Weights of a small transformer language model: 8 heads of 64, no biases in attention or MLP.
MLP neurons of a small language model. Each row is named by its layer, matrix (down: output weights) and neuron, and shows model dimensions 320-511. Each number is 500 + 40 x the weight over its row's rms, rounded and kept within 0 to 999. Numbers have three digits each.
After each neuron's rows, "fires before" lists the tokens most often just after its 100 highest values on Wikipedia text that the model never trained on.

L10.down243:522482557437472531424522547452483541465490471482531550558550494534494516502476463485519465409561459495573455520500498432498529479462451515409520449537421526464507471527479489450487518490497487512502514509504538511437472483511482489525464528516526491508616495505504480465522521515492528530450530559541531539518551574383462505498513478556475573500499540571494516483519492442426521527495511470505540600508582549483497499458563410474484513571557490474504434505507513532460492422510554525455520545485494433584509405509565534516455473483492472460521488548587495477432510492467513467
fires before: "7", "6", "6 ", "7 ", "8"

L10.down7:525455628487524531585547462488491483523541492498483455493518478496495491470565551494525638537518556515494517526443442440464514518514541506492486522483451510508566586409485466558573535529500447516467507540460479478483519486522476453563485448520518535439525555433483481477524530547458511435463544567500490392494505547434501527502493451472484530465497514475432469475496559515503462499485562459452539540495502515548413538552545424521429521478485531448461452529516438548552454516459504501516514463528495467427548489433519531455394489530492514516549505433522485510480482388546562514
fires before: ".", "4", "12", "5", "1"

L10.down752:521524492423479465510524505489478487535488365520482484506471523525512492485463479546526639483467463440487500524385515522516474559438534499494495471512467512490532476470481624545489530531565518430466492508448494540599517475534559506488443473490532468523461416499488536475500515533451480519497426471411463494485397476502557532487548456437549577550505494488497510460531517505518565475538493435491561463464516438483547493499498506499526530451438499485553552552445464548460447475513531491503573407521553593487502526599469517449500491536516462539479534506453525551518481499550502458
fires before: "', ", "'", "| ", "|"

L5.down1346:543477501444416561549550486501550542474492507513464522462483507543493460493513538478536440423524518482493475475509491591459516456472539468504414514480494444487533452507556583469469572609545443489506446524531528499442470530544538527476570549442418495457538540474481503518513610538471538463482403505530526494424482521503520494514506535543473526511512510421528580524512531482480521512504520504545457501548525531530424426572452399473499453490489467493529486462483470486499485503572409549513486581508482549451494478533526481492527423463512507436487484513482456525574619478484582501
fires before: "| ", "A", ": ", "Lin", "Al"

L10.down297:515421538466479528419404467529524499594492465538424473530552581516505570508565474450453558484508519464471501514486492488434538579491553489528487539435474473530497519524486483500494474468449526444562522576436489489483466524497487409495493506484481464505514479580484492507569562483438537456571472494536496499543511494456474474509534484483440549485387480476490468513436638482528496368534518407541497443520446492491508584415583461562520510419454392507461478520477508531509454477508510469514530471498490528494461490526472496526536541563519490512513573552504509503466492550432431469
fires before: "\n", "\n\n", "=="

L10.down1553:504515498492541509491502425472423471488452467494513485473501506511474471542440533561497745487547492489493461553512507542478475449491488469484471576527569453515528476528502578538498426473515497463520445484495498531564502530544399497523519490432481485501513518439482503525512519485584453505413513534557458448487590487524466422548472553483495456486543520476385536418510506448544502471528517492502528447463494496556509468453488486444533473531579494583476519549435463496506500508588461493458532570500555531486506538508424489549520435456497541552463502446430515477535486528578577492
fires before: "0 ", "0", "1 ", "4", "2 "

L5.down1233:590492515467524504548531542563548530453514489477491536500481503460586514522499591491497460447505497471574464482477523512591448477504517491451557478510502456603440444508570529482399478512470552450518546495449523501470496485454527471482559597486504557441594533465539479496528410570534499475542452555511495517488498488506501535466575488478544469467496512496455494555534487569574556522466466459475537533512498511516545510453540497515453481491483510571429450513479474513482505482469541496496456504527516519519529498499483512523468497416460498511450537515466520500478504444486523468
fires before: "\n", "201", ")", "0", ") ", ": "

L5.down1431:569547432470480521519483526482497500404552539504526481430550501499508560525542501569499397507514440474555447516523522504503518476511506463459535499528463485515460498481449448505452452403456539477490526463499568518425492575436466486567530506552428559542555524477516546443581515502618511466549515491483551489500462542530502519457516544483541486585550495550500428610564500539445561462523494471518534388465475517543458542540546485479493509514473514589466441499528479583553487495541486496459494491491545482506484500494488403510431559472600469490498518505424500468474468441502494482
fires before: "- ", "})"

L5.down741:563517552537514507540486504491495588490541474574529477465513529543473507449491445535471542511479548512501513572443529449549509493453532442501481476459496574479450475553493497518483516467500500492575522464436552470482451460480523481492528509464544471489408429486568426463574403480487516489501571508430393502469546561523570479495489451483510456529523443453596512431482447512543448571468540552436481437511524542504470494455534540435496492509434541431450490531543487552508479490544502481490494478513477491560429474544538469480486461509536554513539448599490486450523519500549502554
fires before: "4", "0", "7", "9", "6", "5"

L5.down795:531490502506512535460559442488493524479507421443455489527499506485565473477492469478520512452549526617491570494482479460458510444545508452535496473523564499524529494497488503527500544540466521505512486539549507482479461522609492515550441516540563501507443474496454480474540495500495563470516483511485503507448483495460535445511461536543416476510527498430573528533509491516508512488543539489513440469539479520524545471549493535517472508492510501412527473485462522559462452441508533533521536489486513572455587515490428484483565450499492497535492531502507432510583543442459530518
fires before: "\n\n", "\n"

L5.down560:545501503524521488443476513512467496446490447516519461484540527480513537475544505486501479485520491495441452435548475475505549519511522484565516505424536460513465472551459518546516386510521503526440431562484496524462494483520474440559462532508492472455491488527554446457484435496529486520470466520499460530489514553519501503502558529544510483422511542515454498529484517544496531465509472574409452542515551537474513475542529510459454461511503478492482524472544479468511538532530501522503523518454436453583526482500509512529521518526449506508527428532561518495503484589532385574
fires before: ": ", "\n", "202", "201", "===", "be"

L5.down1113:524495450469409528498493388442588466561505483535436485523487540466417443488545497580489517490502541498457522497566489482431506539412510461453493511467505504491531383464451471451531459578393505499475519557518462501493425500528479483516436506523502461507562590449503502550482550471502509532472528508469486471493482536505462555470515411519492484477545463532556587523549527540536505536554529492461535489458592504560519553470434505460465451476528526478498464576455497515432552530495504573488501572536511516480498484529501482594474490493552604551531443543496541491546427543516474501
fires before: "| ", "|", "Go"

L5.down1901:517528431484511535462546492419519558516541470596549452481485501486504553496540449549538455531493432489495506521515469524482523500569520514443509459497441511562501521453461464516529526488488485454550528561579510511502570516441436439544509456544509475456523487550494558496534486498529510527567460507429475522493421540572516500430479523562541500532560493465478427588497490536517513515498499470521449425510473514556470526489502521513499494538519569540458476504476482540548566495552467540470460450433525489474433484525519394509475449476515456485526480448573517467449546508535459541
fires before: "- ", "\n"